MLP neurons of a small language model. Each row is named by its layer, matrix (up: input weights) and neuron, and shows model dimensions 96-223. Each number is 500 + 25 x the weight over its row's rms, rounded and kept within 0 to 999. Numbers have three digits each.
After each neuron's rows, "fires in" lists the words (lower case) most often at its 100 highest values on Wikipedia text that the model never trained on.

L3.up1789:478527477514468503537476489496496506475469503545469509482504529541455446490529498513453481487501537482498497509481490513480463556464512529499510541497516506533510519519526454481465516484491509528457528436473469478509524498525531530483525488440492483499461484535428485490551513454491505529496467522502489523513513497478520505494510529532525489498505538499484502526517524527461494541509
fires in: "where", "known", "whose", "what"

L3.up179:516505505472497535507488496491486526533466488468591493482465458512530484490493534509486473493517478485531528531489501512466467542537483478466523446454467527543508512519446505505541492491506470467448517491506473456502531473499467523494526439520491479454508488512500493509463482416491534485515507523528534504536519476494525525518457460500513488507484477482496525501519469471519534496496
fires in: "during", "it", "attended", "believe", "attendance", "release"

L3.up1745:496503554441510491539532473500472455493530498490517504492504506531541489537511499497506516516454496521515523496514443489464520496545519524513482464485469460520503530448531549493515501491460476517484469491492441477476488511510499517545490485472520477478508507524492493490497482500509538528508507525494513529471555455489509534492467494504533532490516551484490515476482517464515500507500
fires in: "under", "last", "son", "mother", "third"

L3.up1782:521522519487505484524488504485523539479494493495509507493438468470492492539526472548520516447476454504486529495492524551468474488471512492465494482497534472492543497475451512511503488470489477470502507519462525536484480500507472494490503470489512445538492476534484490512486501476546466510518539497478476494501504512509492504508483484475501503516510502485469507496470450463502506493494
fires in: "only", "then", "ii", "technology", "valley", "century"

L3.up703:491501540464484490506441545513496526510529499439497523520472505510463492492529510502514508503487505495486465489528484495507463498455526457499543519534517504494459548494534502499516484546488489519497494466460478521472541519538486478491486493473570512529511471507437504495464491506490485531486545474522500475509531481494474434470482491493498471530479548508481535512479491500529465519565
fires in: "such", "other", "their", "records", "aircraft"

L3.up523:515499510551557473558434524504483446496484470498530472497491528540471563485483536493529484491496505544503469498509494502513488514486483496473485542495447525525460478501497563507527488487500515479504531526523510500494479495527491510503484506507535468533521465472488509539495508505524471499486515457480534497456538469511519506481500484496527521486501507506471492478470498508491540503467
fires in: "most", "more", "better", "mostly", "jody", "continued"

L3.up1200:484550552475506492497512552514488514519465556451459563495510499550527503453509488469504483478466510473535468515481500497487492480532500548510520502471473449483477511486485516527475525473520551461504487580494465491491483534525502491478516492500514521485465531496500503541522514459529477536511511507508525487510514518499496489514455502505497513492483512540495502459533486493515514517513
fires in: "had", "george", "joined", "victoria", "support"

L3.up1234:534478490515509524531465514537513460546497500527514519466465551479482500492482473542485498522496468499483463513491470496536493505515523498493512461510578547512500532550474493534519517468521454509513460498522558504482544494459520496536497490488456480399466531498490474518531466488508534469549475501502503548525519492510531511495492480528530456482463483458476501496496479485501529499471
fires in: "is", "university", "structure", "was"

L3.up476:538505523515504548493526517491461524471540549518541507499525510493507504482468516523493464541517555501528473492513545555507532492503515483478512503515516487534489483567524511532527513499478491469505449524486497502528436482452492498490542493483523521487490497525466505507499510471515445490532514481523541537498533464464505517507520525463519511485514541497424507520528493494507511480473
fires in: "for", "career", "three", "with", "seven"

L3.up1463:530526443545497560497465522529490492505452556537524474500461521512481551480497500500530497506495475465506509464482473486523470521499482499474528501533487484498488513534495536483551423490498474483479493525507507477530509500507512532529481459542492462525493483508500459524500495510499495491512452493500532539508511483507466478481513485495498489528497443473498544505486518509556505491496
fires in: "their", "personal", "community", "international", "economic"

L3.up1939:468531543505515474509496481492498509467509495556490506468480502472506511495461494479463504498479485547489508497501504487491509492523533451496423485493518520514471494496481445455471520489512474512529517536501502484514497506474494504512490488487511506501525532504479490482529497495503490498525522524496472534483498484496505504490485522502445521471515492488484496476525499485492522524465
fires in: "station", "back", "born", "member", "south"

L3.up1719:515493506495494507482472548509487505474516461502552521498434501460480455509534555487547510494508509499496515560500525482493521505499503497508449504546516519494492507494498454516543549497489496541486502510491506514516493476506525478508487450505475506485474528518490463480530494526488482536526529511495513474486477507513483513482501494505515480518524526511433520477523521484504492520493
fires in: "player", "entertainment", "coach", "man", "show", "own"

L3.up1344:499489504526449460468505509506511539469480503497469508504511512515514537508481547499519450500501537506500469519462473496495493497502526512446495505505534508487491468496484480540479494471480514486510482546492466495491470537474490474501507518477491488547515515472481477511511513488494508511484522465529503512495519486517531448501511497507490512546506548493477543462508504501524507508543
fires in: "year", "career", "she", "total", "ordered", "entered"